MLP neurons of a small language model. Each row is named by its layer, matrix (up: input weights) and neuron, and shows model dimensions 0-127. Each number is 50 + 15 x the weight over its row's rms, rounded and kept within 0 to 99.
After each neuron's rows, "fires in" lists the words (lower case) most often at its 100 highest values on Wikipedia text that the model never trained on. A number after a token or word is its count.

L2.up700:67 64 82 30 49 51 51 42 48 80 58 55 50 39 60 40 25 43 56 79 41 77 23 55 54 49 46 51 47 87 42 29 51 61 66 48 48 40 43 37 38 44 43 43 56 52 35 34 60 43 62 62 28 33 47 58 52 53 56 54 36 66 66 51 37 58 47 44 36 59 45 52 61 36 38 56 39 26 54 35 67 55 53 51 55 35 80 40 43 42 35 53 51 39 64 59 54 41 48 45 61 37 23 41 59 78 49 64 33 96 68 52 08 44 90 47 71 37 37 62 65 42 69 79 75 76 53 45
fires in: "received" 15, "2015" 14, "2025" 12, "2005" 8, "1985" 5, "1945" 5

L4.up584:43 47 70 35 68 65 49 87 40 43 58 45 99 49 54 21 39 38 39 69 49 36 11 71 15 37 38 61 45 50 59 46 92 49 74 73 29 55 57 51 56 63 48 46 31 39 56 59 79 48 50 62 24 54 43 43 58 25 58 69 56 38 36 57 57 42 52 53 34 51 53 63 44 41 50 67 41 57 58 56 55 67 24 33 46 48 69 69 24 73 58 48 37 37 56 51 47 30 50 65 64 18 57 48 22 40 45 52 46 39 57 50 45 38 41 67 72 50 55 50 48 58 38 49 66 27 56 40
fires in: "her" 39, "s" 10, "corporation" 5, "executive" 5

L2.up43:40 54 59 63 47 13 61 40 29 34 24 21 50 68 43 54 60 57 65 97 44 43 27 49 51 41 40 56 55 29 46 22 38 70 59 38 29 55 53 59 57 53 56 58 35 44 47 76 87 57 50 43 40 47 52 48 72 38 35 43 60 74 55 43 69 35 34 54 58 64 45 44 73 62 37 75 30 56 62 77 57 26 38 59 76 43 52 54 64 34 72 30 21 58 45 77 65 48 32 12 70 60 74 56 43 56 41 80 48 50 43 41 57 24 65 23 79 54 60 50 36 28 54 44 23 53 64 41
fires in: "was" 48, "served" 15, "became" 10, "is" 6, "were" 6, "because" 5

L2.up824:68 69 50 37 51 34 51 55 33 52 49 24 38 44 35 70 43 47 61 55 60 43 38 42 55 50 39 51 36 69 66 26 54 61 36 61 43 20 40 45 44 61 49 50 59 30 68 35 46 00 50 44 91 40 46 43 42 58 50 48 46 63 76 72 52 65 20 60 44 52 57 47 44 35 70 52 52 49 41 68 72 71 43 45 95 67 56 73 66 39 72 75 58 39 66 64 41 34 62 59 49 40 66 62 37 57 68 50 48 60 35 61 48 20 42 50 65 42 42 61 48 27 41 30 29 41 41 38
fires in: "used" 12, "at" 10, "building" 9, "on" 8, "use" 7, "it" 7

L2.up811:56 30 69 55 70 44 47 33 47 41 54 59 42 79 31 49 39 61 58 62 41 51 39 40 66 38 47 43 65 35 37 72 51 35 29 49 43 74 40 18 22 64 70 62 56 36 62 45 41 61 20 33 48 43 57 42 30 65 48 34 29 43 41 40 53 39 46 65 49 76 37 66 36 67 70 84 86 66 44 52 64 67 50 45 47 40 73 00 11 42 47 56 63 80 33 32 41 36 46 33 31 65 54 72 80 71 68 66 33 59 59 49 69 49 43 41 65 28 51 47 39 31 49 48 57 35 55 60
fires in: "as" 21, "cup" 17, "won" 16, "win" 9, "played" 7, "joined" 4

L5.up251:41 79 62 59 42 64 55 31 63 63 68 65 51 51 39 27 46 39 45 44 48 35 61 53 49 51 54 72 36 59 56 54 74 53 54 43 37 30 37 25 30 43 33 41 80 41 59 53 34 52 55 29 48 00 59 50 38 44 44 57 50 98 31 33 54 37 32 64 59 53 67 63 41 65 33 62 56 26 48 52 30 47 20 52 55 36 47 66 43 58 48 31 50 51 43 78 46 61 52 40 52 65 67 53 35 70 33 70 66 51 40 61 37 32 38 41 58 36 36 56 29 30 74 38 51 38 55 48
fires in: "many" 16, "main" 14, "most" 10, "all" 10, "similar" 8, "of" 8

L4.up341:32 87 72 34 55 41 89 47 44 39 47 59 59 72 49 32 80 43 29 34 54 36 51 52 52 68 55 58 58 46 46 09 25 42 29 28 51 48 60 76 52 33 49 61 61 44 56 29 56 63 46 50 30 78 64 57 59 24 38 73 65 65 36 49 71 40 37 54 44 54 55 42 33 32 37 52 63 52 38 61 47 54 55 48 32 15 23 20 66 55 74 67 44 49 19 57 57 75 60 41 55 72 44 60 49 55 43 14 32 40 36 63 53 19 33 54 45 74 41 31 53 50 58 64 25 29 61 71
fires in: "building" 16, "early" 14, "late" 11, "held" 10, "kingdom" 8, "originally" 7

L2.up929:52 28 41 42 24 65 78 43 69 79 26 52 35 37 50 23 58 86 33 57 17 61 37 48 31 61 52 40 62 56 33 39 40 68 34 43 52 60 41 40 43 34 55 28 70 52 15 24 65 62 36 59 64 35 37 32 48 47 35 54 32 45 45 40 91 54 65 52 52 45 44 30 32 40 55 28 83 60 56 63 41 23 47 52 60 39 74 20 41 53 65 49 66 25 35 37 36 42 52 46 43 61 42 46 32 29 44 60 31 52 66 66 61 55 50 52 38 62 38 55 55 29 56 32 58 67 59 47
fires in: "world" 26, "united" 15, "other" 14, "national" 8, "year" 6

L4.up553:65 66 55 48 64 84 68 30 49 62 61 25 48 58 48 33 52 31 40 50 54 52 43 72 45 47 23 56 40 45 39 63 18 31 57 67 44 45 58 64 45 47 31 48 29 23 65 26 66 72 08 55 55 15 34 28 42 45 50 55 56 49 37 76 73 37 57 45 48 63 52 40 37 60 74 33 32 54 79 39 51 43 50 53 31 44 58 52 71 61 60 51 63 50 51 42 49 43 46 59 42 25 54 42 69 50 34 53 70 24 80 57 61 31 57 31 81 30 53 57 66 54 43 20 33 49 52 59
fires in: "to" 21, "battalion" 11, "battle" 6, "board" 6, "total" 5, "baptist" 4

L2.up602:42 66 59 77 38 67 57 34 51 42 54 48 35 54 39 17 32 65 55 23 20 41 75 64 39 33 42 52 84 41 61 61 73 72 39 53 62 46 26 39 59 45 53 48 33 44 45 52 60 59 34 46 22 54 25 31 36 62 22 47 36 44 44 46 50 72 35 68 41 50 50 41 56 58 62 59 63 49 41 52 39 58 57 31 63 63 33 39 52 62 32 41 65 49 57 53 57 43 49 53 47 69 54 60 64 64 49 48 45 61 46 40 42 61 19 36 77 18 46 39 55 47 30 43 75 36 58 56
fires in: "with" 63, "about" 15, "lithic" 4

L4.up619:53 31 26 27 42 93 62 46 63 56 55 49 54 54 77 57 41 49 66 41 48 72 63 33 33 64 58 36 44 81 50 53 57 70 31 39 54 53 72 79 53 34 67 60 60 47 51 24 41 52 47 34 54 45 15 48 44 39 21 58 67 62 56 41 93 39 34 52 49 40 54 27 45 50 53 26 41 62 23 29 63 56 36 40 61 61 50 45 48 49 29 47 33 23 49 76 46 60 46 19 50 33 64 48 24 57 67 33 44 40 61 50 79 49 83 41 73 51 44 61 45 39 61 53 48 47 65 42
fires in: "united" 53, "north" 12, "enter" 4

L5.up957:72 59 51 56 59 37 68 25 32 01 77 73 52 55 62 54 67 48 35 23 37 43 56 60 47 55 71 53 73 66 52 47 37 72 40 61 62 38 73 90 73 50 52 25 51 43 47 49 47 63 14 47 60 45 55 47 57 45 76 47 48 89 47 47 38 32 23 56 35 63 46 46 50 52 34 86 81 34 58 72 67 60 36 57 45 60 42 58 17 72 62 57 51 62 56 62 45 42 56 57 67 40 59 37 41 34 52 10 32 56 29 15 59 63 43 26 45 76 53 65 62 44 61 68 53 58 44 47
fires in: "known" 17, "held" 16, "early" 11, "original" 10, "used" 10, "originally" 5

L2.up114:23 75 57 69 56 19 59 62 36 39 40 55 43 38 55 52 63 45 65 41 69 67 20 46 08 54 61 26 83 38 46 27 67 42 35 58 66 61 28 47 25 35 60 57 31 54 77 44 47 64 42 45 64 58 75 50 55 25 44 56 69 63 39 65 57 53 56 39 70 41 59 42 35 32 36 54 93 38 55 80 35 46 46 60 44 66 60 35 64 71 57 71 55 31 44 58 44 57 23 32 85 37 47 77 67 52 49 58 17 32 55 42 45 58 56 33 46 74 22 74 55 58 40 31 35 26 59 61
fires in: "and" 42, "before" 26, "every" 8, "however" 4

L2.up960:56 67 59 47 42 59 33 60 54 58 29 49 52 50 68 72 35 72 39 61 48 51 78 25 38 37 47 58 25 53 47 21 00 48 24 74 22 67 50 67 46 30 76 44 34 46 40 44 66 37 22 58 63 54 64 48 36 39 15 52 55 67 38 72 43 52 32 45 60 55 54 68 52 60 43 25 40 52 28 44 59 59 59 36 34 42 44 57 39 37 28 56 55 61 47 33 46 62 62 64 41 30 53 53 47 61 65 23 54 36 61 62 49 41 70 59 38 32 42 76 72 08 41 43 35 51 52 24
fires in: "one" 16, "first" 15, "third" 11, "only" 6, "through" 5

L5.up856:45 51 63 49 88 59 80 43 66 52 39 66 50 57 42 45 56 27 41 71 57 32 31 81 60 28 38 43 55 41 42 35 61 24 45 22 70 64 37 38 50 18 33 46 46 61 58 83 50 60 54 49 25 60 57 62 54 52 49 66 51 24 45 41 56 57 60 60 45 77 54 36 24 19 33 42 61 47 74 95 47 43 62 57 50 38 55 33 35 39 35 58 56 45 30 63 25 50 56 41 56 44 64 41 52 46 47 62 47 43 68 70 67 72 43 15 53 68 62 36 22 56 39 56 42 48 43 60
fires in: "at" 31, "when" 12, "until" 8, "during" 6, "of" 6

L4.up119:19 68 55 47 72 64 63 48 21 72 45 37 54 50 25 46 64 46 65 74 45 53 36 82 38 54 47 56 38 59 49 66 31 39 39 59 53 59 37 05 50 13 52 65 55 54 64 17 34 45 60 59 56 51 60 36 46 47 42 55 35 43 39 62 82 58 37 36 61 57 56 53 52 30 35 51 79 41 53 37 35 43 27 27 69 61 65 47 45 54 50 16 47 32 29 69 31 22 50 54 90 51 32 47 76 54 44 50 59 55 36 56 44 60 66 16 53 63 51 52 68 59 79 42 51 47 25 42
fires in: "of" 26, "before" 24, "at" 23, "on" 19, "after" 5

L2.up835:81 54 21 64 47 47 61 31 53 71 51 58 56 48 44 43 60 55 63 36 41 63 56 36 31 45 58 66 41 36 36 72 57 47 34 25 67 28 34 22 57 63 45 44 52 25 80 53 44 37 69 48 43 34 54 61 32 70 37 68 44 60 61 48 56 50 55 48 86 59 30 76 39 40 58 51 43 48 67 39 56 52 39 44 52 63 54 46 58 48 52 52 38 39 61 60 78 56 11 36 30 56 69 59 52 49 26 84 28 47 42 70 58 48 66 59 39 38 43 69 52 47 64 69 44 66 62 50
fires in: "other" 30, "left" 11, "around" 9

L2.up1014:81 48 51 60 66 23 55 52 66 43 52 64 51 43 50 21 48 64 57 27 78 38 42 67 66 38 59 47 51 71 33 85 38 58 41 54 39 57 58 47 44 50 62 26 66 32 44 43 54 44 49 58 74 63 35 28 47 44 46 39 37 46 36 37 71 71 75 62 75 50 48 59 43 50 46 61 54 88 66 33 56 64 26 45 42 34 32 49 47 40 50 76 59 47 56 50 29 40 47 70 58 49 62 25 45 52 34 32 22 54 63 37 58 60 38 28 68 47 41 79 29 35 50 40 48 28 44 47
fires in: "it" 30, "which" 13, "control" 8, "continued" 7, "contract" 5, "contemporary" 4

L2.up670:46 60 65 54 28 48 81 40 49 54 35 40 45 47 00 49 55 43 20 66 48 49 34 61 49 56 49 63 77 40 61 37 03 51 22 25 59 62 57 52 63 55 23 59 36 39 48 51 58 62 40 49 59 35 45 42 46 59 48 53 66 63 66 59 58 44 77 38 50 57 54 31 62 70 61 33 41 17 49 62 74 55 50 53 41 51 44 45 38 26 61 56 52 50 58 56 14 48 43 80 33 46 44 78 47 49 62 70 48 49 49 63 57 68 79 40 54 56 63 50 41 11 38 51 70 51 61 45
fires in: "at" 31, "high" 12, "kruger" 4, "drug" 4

L2.up649:75 51 47 61 57 43 75 52 76 43 64 51 51 66 41 34 49 47 23 45 36 63 50 28 41 43 44 99 67 55 51 23 63 44 48 29 53 81 39 51 48 29 68 53 44 54 37 54 50 22 35 52 61 32 29 46 60 58 38 47 73 82 64 61 52 51 49 63 54 47 33 18 33 41 50 48 37 27 26 57 48 41 70 45 43 52 51 59 52 49 63 53 60 45 54 29 59 58 49 33 51 73 60 23 48 57 36 66 35 46 50 58 58 46 60 44 59 64 41 63 31 21 42 64 57 68 85 43
fires in: "under" 13, "near" 12, "found" 10, "research" 10, "over" 7, "founded" 4

L2.up519:53 63 34 35 45 51 35 34 59 34 37 48 56 50 43 49 67 26 30 35 49 58 49 40 63 48 34 78 19 38 38 49 68 49 44 63 42 19 40 65 42 51 41 26 59 53 42 50 75 50 76 73 58 44 72 09 61 61 91 56 70 73 45 40 75 43 49 32 31 64 63 52 73 35 56 51 50 59 32 45 69 60 46 49 61 53 53 61 38 53 51 34 41 48 40 32 31 17 43 41 60 64 23 49 61 53 59 50 21 55 40 60 09 64 61 67 23 32 69 51 57 44 59 82 27 00 49 59
fires in: "united" 42, "spanish" 5, "space" 4

L4.up299:31 37 38 23 63 33 79 55 27 60 46 44 42 58 41 57 67 51 58 93 51 37 57 78 33 33 22 25 39 45 39 35 58 69 33 54 36 46 42 48 73 40 41 42 49 49 59 50 18 72 68 70 27 36 70 58 52 44 45 41 75 43 42 41 55 62 53 54 25 53 45 50 59 65 57 56 58 34 50 70 38 43 22 68 49 77 30 68 54 57 37 30 29 74 32 43 41 30 53 58 44 61 51 57 44 30 59 54 55 60 49 57 65 52 38 38 62 49 39 51 66 40 41 62 77 50 71 41
fires in: "was" 22, "served" 15, "became" 10, "came" 7, "m" 5

L4.up946:59 74 39 44 50 43 70 28 31 48 54 45 22 49 61 37 60 25 69 60 69 21 38 33 40 55 57 46 53 57 73 55 37 63 63 80 39 36 48 88 60 56 44 54 51 73 61 37 63 60 42 53 58 55 47 46 25 60 25 34 36 33 35 51 46 42 23 18 47 46 46 15 55 46 84 47 72 40 21 82 51 44 76 18 54 20 50 99 34 45 51 43 71 63 55 40 57 58 65 54 43 64 43 41 30 23 38 52 27 44 60 27 52 37 33 38 70 70 33 65 27 43 58 57 25 42 61 53
fires in: "known" 17, "late" 10, "early" 9, "created" 7, "direct" 6, "directly" 5

L4.up167:60 53 49 47 43 56 60 07 45 37 79 61 36 66 46 37 46 25 53 66 29 80 67 42 52 57 48 55 49 64 46 76 69 50 62 52 56 72 74 64 78 11 12 81 53 29 56 75 79 35 30 64 66 44 56 52 57 76 27 32 83 53 21 77 44 49 41 43 38 41 31 35 36 41 58 42 44 52 46 47 30 49 30 56 27 53 58 32 56 66 46 57 35 42 60 73 42 51 44 52 42 50 48 31 47 49 39 41 61 23 50 43 65 41 62 79 50 31 30 39 36 73 37 59 49 25 47 39
fires in: "based" 16, "found" 14, "founded" 9, "preceded" 5, "senate" 4, "credited" 4

L4.up483:53 58 50 74 66 81 43 73 64 59 60 45 22 55 72 40 60 49 37 58 30 76 48 47 53 59 29 40 55 63 64 23 34 52 58 50 48 35 51 32 46 34 69 45 59 61 58 67 53 61 92 31 34 57 49 42 48 52 59 71 50 40 42 39 56 32 53 42 76 58 38 74 34 44 41 55 40 24 58 46 38 29 76 30 76 31 73 97 47 36 37 55 51 10 54 58 50 40 38 55 50 80 55 51 55 61 17 69 50 50 57 40 65 21 63 54 45 34 47 33 61 68 66 61 65 66 53 45
fires in: "people" 16, "president" 14, "manager" 11, "composer" 4, "department" 4, "bishop" 4

L5.up674:48 49 44 25 50 47 59 45 53 63 36 43 37 67 51 34 16 51 57 53 46 33 69 41 63 43 68 41 74 64 45 52 51 67 47 66 37 73 67 52 33 44 39 36 38 45 42 55 37 54 40 62 56 60 67 30 38 45 51 57 66 61 54 51 43 50 72 05 52 55 48 49 63 69 37 21 43 47 86 37 55 52 70 38 37 54 75 36 29 55 26 44 59 67 79 28 79 57 50 39 52 15 62 67 40 49 52 50 25 46 48 39 55 41 46 56 48 41 73 31 58 37 36 58 36 65 39 60
fires in: "of" 29, "cast" 6, "general" 5, "nature" 4, "castle" 4, "goals" 4

L5.up600:53 35 66 42 78 70 48 53 63 55 25 48 70 62 49 47 55 00 47 57 46 58 52 58 52 66 49 44 53 38 44 61 67 32 74 36 40 51 39 55 66 34 60 45 33 79 43 51 34 51 43 77 27 49 68 41 75 53 67 59 68 39 39 58 78 58 48 61 86 59 67 82 33 40 62 58 47 37 54 25 72 29 49 31 44 49 60 61 43 39 33 45 51 52 47 51 51 55 24 57 48 47 39 74 47 55 49 83 29 46 52 45 57 41 50 36 32 43 62 41 52 51 67 34 55 46 40 21
fires in: "its" 33, "his" 7, "s" 6, "their" 4, "images" 4, "her" 4

L2.up145:52 74 64 31 80 91 79 60 57 40 59 51 72 34 62 51 39 61 41 56 68 42 38 59 59 61 31 45 58 49 40 58 36 33 28 58 65 60 61 57 52 37 23 58 65 68 90 34 24 56 59 47 35 24 49 77 38 47 43 74 47 32 58 49 53 27 56 65 46 65 77 34 49 41 43 37 41 61 51 55 64 46 43 46 70 28 31 87 66 50 44 14 37 28 37 67 53 44 34 54 41 28 63 13 49 75 47 68 41 55 44 79 56 42 46 26 31 47 34 56 52 36 42 53 33 15 52 77
fires in: "at" 33, "during" 10, "of" 7, "between" 6

L2.up56:65 70 32 53 46 63 39 65 50 67 38 57 55 57 42 30 55 46 51 26 44 37 45 29 56 69 42 55 49 67 31 40 34 41 52 61 50 43 52 41 61 62 40 65 53 48 08 56 55 30 70 30 74 33 34 48 26 55 29 49 46 22 37 35 45 68 29 79 18 76 60 46 35 72 54 44 58 34 46 27 50 51 71 37 65 46 41 77 12 59 32 52 65 42 36 43 28 52 47 42 44 48 38 75 70 40 55 43 55 43 36 72 61 19 47 37 57 35 43 43 21 43 51 24 23 47 51 58
fires in: "democratic" 20, "association" 9, "location" 7, "name" 7, "first" 6, "only" 5

L2.up178:84 59 40 65 50 39 59 45 30 51 66 57 71 40 42 58 59 67 52 19 52 37 55 37 50 22 55 62 43 34 76 47 54 54 52 52 69 30 71 28 65 57 56 83 67 49 31 48 54 45 50 57 46 04 48 58 59 44 36 41 60 62 79 67 52 33 57 43 51 33 35 56 33 33 48 47 00 82 06 33 47 35 30 27 63 74 66 78 53 69 42 64 48 58 89 30 48 46 42 31 33 89 60 53 41 32 51 50 52 36 55 51 41 48 56 48 68 59 50 33 37 35 56 43 55 56 55 45
fires in: "country" 21, "county" 17, "n" 8, "countries" 7, "saint" 4

L4.up555:33 79 58 62 44 46 52 48 49 28 59 55 52 59 61 41 63 56 64 49 35 50 53 47 55 66 45 47 66 71 34 79 41 43 27 47 63 61 25 76 53 54 46 45 50 51 55 25 26 66 71 61 52 47 62 58 51 35 61 70 32 39 72 53 63 49 45 26 62 55 60 49 42 00 40 68 45 54 77 67 32 64 70 70 61 65 46 67 61 34 45 49 53 54 60 58 45 52 37 64 52 32 74 53 56 74 71 53 48 63 53 52 46 35 47 59 20 47 31 31 55 44 26 47 42 37 56 50
fires in: "english" 20, "and" 15, "before" 12, "earlier" 4

L2.up130:33 54 39 44 61 44 52 64 53 51 12 55 33 57 33 48 35 64 48 48 38 47 44 58 50 59 75 61 52 70 60 46 43 63 52 59 44 75 42 45 58 35 37 53 34 49 85 64 65 30 54 48 53 59 37 51 70 30 28 64 68 60 44 39 43 28 62 59 66 79 30 65 45 58 51 63 44 48 85 29 58 48 46 45 86 46 26 54 58 63 61 55 70 52 81 55 37 49 54 28 62 52 23 38 56 65 51 46 56 57 27 52 58 53 57 18 59 10 55 59 27 23 66 31 52 58 62 54
fires in: "following" 15, "was" 15, "located" 9, "also" 8, "round" 8, "is" 5

L7.up478:41 57 56 43 51 73 74 30 63 35 36 60 38 45 75 47 58 52 80 62 51 74 41 68 35 60 27 60 36 28 43 57 49 70 75 60 64 51 50 43 66 19 22 54 25 44 66 33 52 57 47 47 49 68 61 51 54 39 36 47 31 24 69 39 54 41 29 47 50 45 72 23 25 20 47 89 64 30 35 81 53 37 56 45 77 47 40 51 24 75 63 50 60 80 46 66 39 43 55 74 74 68 45 58 61 49 50 52 39 58 58 53 76 59 44 51 57 40 21 52 41 45 48 63 53 52 33 62
fires in: "in" 57, "during" 10, "although" 5, "to" 4

L7.up957:53 46 27 54 41 19 55 55 52 38 53 29 45 43 54 36 33 63 42 48 26 69 36 52 39 32 41 58 42 39 57 72 61 05 47 57 34 47 46 78 83 46 56 56 60 39 31 40 66 52 70 60 56 55 60 65 55 48 27 58 60 52 40 92 45 69 56 53 63 40 68 47 62 62 25 46 75 10 69 52 53 42 28 76 75 59 38 33 47 66 53 45 29 27 49 76 59 62 55 69 50 57 49 39 52 51 45 73 35 38 52 58 71 47 70 52 65 83 42 60 51 49 32 55 48 58 52 69
fires in: "s" 57, "the" 12, "double" 4

L2.up247:67 23 58 74 67 37 54 46 47 44 53 53 65 59 32 52 47 60 44 31 26 61 25 23 46 40 19 72 87 59 70 33 58 70 40 25 72 42 32 19 63 51 81 44 68 53 72 54 38 44 32 24 56 47 46 68 48 61 40 64 67 51 42 51 70 60 56 22 57 32 44 76 47 29 60 67 55 77 73 47 44 38 41 65 77 61 29 46 44 67 38 44 35 52 25 27 54 65 51 42 65 65 65 63 46 53 40 65 31 36 57 63 51 38 45 76 53 52 42 36 55 72 49 39 50 39 09 35
fires in: "served" 17, "as" 16, "of" 10, "joined" 7, "went" 6, "worked" 4

L4.up738:37 47 22 37 46 38 68 57 77 38 36 32 78 53 60 57 39 50 36 38 42 33 30 41 40 62 46 38 22 52 51 69 60 42 22 58 61 59 49 50 69 58 52 70 52 41 57 37 67 29 86 43 45 54 52 53 43 38 64 45 52 66 54 77 51 47 33 61 43 32 62 67 19 36 38 30 51 42 38 65 40 34 34 48 49 50 75 41 51 58 65 69 69 42 29 47 35 16 48 36 75 46 56 39 61 32 33 56 18 10 58 54 51 40 60 54 67 44 70 38 65 62 47 34 32 18 53 47
fires in: "large" 16, "one" 13, "third" 9, "second" 7, "light" 7, "young" 7

L4.up224:45 71 25 28 70 71 35 48 49 30 63 84 67 27 60 37 52 56 11 14 44 39 64 56 37 51 38 37 52 62 47 59 68 58 48 58 32 36 40 46 62 46 33 44 41 85 50 31 41 38 49 60 48 57 38 38 47 09 31 65 72 50 45 55 59 47 32 52 44 29 59 52 16 19 42 43 35 13 38 50 65 42 42 48 41 49 49 46 53 65 55 44 58 55 39 31 56 84 40 45 43 45 55 56 67 46 47 58 44 47 40 49 46 44 45 50 70 63 69 40 31 33 37 60 50 53 47 52
fires in: "various" 16, "third" 8, "largest" 7, "large" 7, "first" 7, "early" 6

L2.up1022:48 43 48 31 47 27 43 44 41 88 56 46 34 50 41 61 36 39 56 67 66 86 59 60 70 63 58 50 35 62 62 60 70 26 37 36 47 53 61 48 56 46 22 02 54 49 46 42 58 58 44 41 65 49 56 39 55 47 51 52 80 67 53 65 39 31 43 40 53 71 69 32 52 31 61 46 43 39 59 55 64 37 69 48 62 60 41 23 38 60 58 29 47 30 43 23 40 25 50 60 23 39 37 66 77 56 50 74 24 49 66 71 70 33 61 45 37 20 51 48 68 39 31 78 38 59 81 65
fires in: "february" 26, "united" 19, "july" 8, "mark" 4

L2.up897:16 59 59 38 71 79 92 45 82 31 22 42 33 62 50 48 40 66 63 45 47 44 40 55 44 59 32 60 53 50 54 38 49 49 48 24 61 48 64 58 37 42 42 35 47 54 42 33 58 33 63 56 82 48 37 71 60 57 65 38 29 69 74 52 49 57 54 77 47 58 48 36 39 36 46 65 69 47 40 54 35 72 60 32 35 61 40 27 17 37 85 55 25 50 34 60 49 81 44 50 23 68 45 65 62 60 36 43 49 60 58 63 43 50 66 40 46 46 54 66 32 22 76 58 56 73 57 65
fires in: "born" 22, "club" 21, "played" 7, "31" 6, "clubs" 4

L2.up117:49 50 55 43 29 54 51 57 25 39 54 72 49 27 51 35 53 49 27 59 67 42 54 31 44 52 53 40 43 62 55 82 30 33 31 70 61 41 66 43 62 57 55 57 56 58 57 54 57 53 66 58 31 48 48 56 41 22 33 93 48 58 65 57 57 34 45 54 70 73 52 60 55 64 52 48 21 29 57 34 63 46 64 41 49 45 51 42 60 20 33 40 40 42 49 57 50 46 58 45 64 39 62 35 39 52 74 38 51 52 69 63 27 89 42 57 35 38 42 48 19 27 59 36 66 36 84 45
fires in: "in" 57, "at" 11

L2.up785:44 50 44 78 60 53 76 41 54 70 30 47 57 49 45 59 43 72 46 49 47 45 69 47 42 23 27 79 72 59 37 20 79 19 59 24 53 24 42 36 52 14 54 35 14 49 43 40 76 43 34 63 59 45 73 68 41 72 40 39 52 28 33 59 64 63 56 85 63 50 61 36 48 64 52 53 50 57 20 30 59 60 46 30 57 47 38 42 17 72 57 18 67 49 63 61 74 33 60 48 58 43 43 56 52 62 35 30 48 45 26 16 44 46 81 38 39 42 41 50 53 38 28 57 50 54 32 23
fires in: "which" 42, "where" 10, "with" 10, "of" 10, "by" 7, "more" 4

L7.up861:56 40 32 53 44 48 39 46 45 36 56 66 69 60 68 53 36 66 23 64 71 60 61 51 46 86 34 42 77 66 49 47 75 47 39 36 56 25 56 49 32 38 47 37 55 51 63 74 48 60 29 34 36 50 26 57 47 37 65 41 82 93 48 54 48 58 77 88 37 34 66 53 36 45 41 68 52 41 46 47 20 72 34 52 39 66 33 66 48 61 26 36 74 46 14 56 45 27 52 67 60 34 50 49 57 68 37 55 65 20 63 50 61 48 37 43 55 15 53 62 51 30 39 37 39 93 55 56
fires in: "all" 19, "some" 16, "many" 10, "second" 6

L5.up323:69 63 64 87 58 67 72 43 62 55 33 47 45 50 74 25 46 36 28 56 50 56 16 73 46 42 63 65 47 41 44 48 37 23 64 60 35 58 38 38 94 33 64 67 55 15 49 62 68 48 48 59 67 31 54 55 32 44 37 48 67 58 74 35 38 30 56 56 45 56 47 40 45 81 21 61 55 52 43 36 65 35 26 53 51 98 22 29 60 33 55 54 42 52 48 34 44 50 45 67 30 63 39 73 47 38 69 42 81 23 60 49 53 64 62 50 44 57 73 58 75 48 57 36 81 28 34 84
fires in: "written" 13, "battalion" 12, "battle" 7, "court" 7, "uttishtha" 6, "uttarakhand" 5

L4.up52:45 34 58 83 70 56 51 33 56 27 43 48 71 61 50 24 39 41 34 58 65 56 63 47 51 79 48 40 66 39 63 57 58 13 30 44 48 19 60 49 58 64 54 61 59 36 46 49 43 75 65 43 68 27 44 53 54 52 45 50 25 50 20 22 51 28 63 61 75 69 54 50 66 64 49 68 56 40 78 55 43 69 48 54 68 62 27 55 61 37 44 61 36 36 35 83 33 36 43 55 56 55 36 30 47 63 42 76 63 41 55 51 72 31 57 42 81 35 43 40 42 54 43 77 37 30 41 48
fires in: "high" 20, "life" 11, "health" 8, "healthcare" 6, "headquarters" 6

L4.up1015:57 33 43 49 52 84 25 41 63 54 60 19 47 54 32 39 52 40 64 29 66 38 58 56 47 46 56 48 62 58 63 50 73 35 79 64 23 58 25 42 64 59 55 59 42 37 44 38 54 32 59 78 37 72 70 22 36 50 67 68 62 47 53 47 35 48 44 38 54 59 40 45 27 56 48 62 60 40 63 48 60 70 40 46 68 54 54 98 55 58 53 55 06 15 73 60 35 38 54 57 49 59 37 17 09 67 78 46 63 34 80 45 45 57 40 42 42 16 60 59 59 42 52 49 46 61 69 44
fires in: "this" 30, "also" 26, "another" 9, "the" 6, "such" 5, "its" 4

L5.up409:40 49 80 39 52 52 60 26 78 69 53 37 17 68 54 45 70 44 66 70 49 62 52 43 60 61 44 53 74 40 49 73 69 73 48 42 43 36 66 53 54 28 41 87 67 60 56 44 49 27 83 51 60 43 50 33 61 65 42 31 30 59 72 50 53 73 35 50 37 52 48 61 48 28 63 82 45 32 64 34 48 39 54 49 47 44 33 53 44 51 34 38 40 33 81 42 22 75 44 59 41 50 70 70 59 59 23 27 52 33 44 44 68 48 40 58 42 42 33 62 35 38 82 32 40 41 38 52
fires in: "children" 17, "family" 16, "rangers" 11, "chairman" 5, "houses" 4

L5.up961:42 28 32 58 71 31 53 46 42 40 58 49 47 55 46 38 40 63 56 65 48 64 39 72 33 32 39 55 64 71 59 57 61 40 39 48 20 54 44 40 53 55 57 51 32 37 49 16 42 29 63 59 71 69 59 66 55 39 44 42 28 71 66 76 61 35 48 28 44 16 60 55 31 64 76 15 60 38 56 62 35 56 48 59 47 56 79 37 37 61 65 41 26 36 33 54 38 61 49 84 75 39 41 38 69 31 66 84 22 36 84 48 56 36 43 48 68 31 51 81 39 49 47 74 15 17 58 64
fires in: "york" 20, "the" 18, "six" 8, "18" 6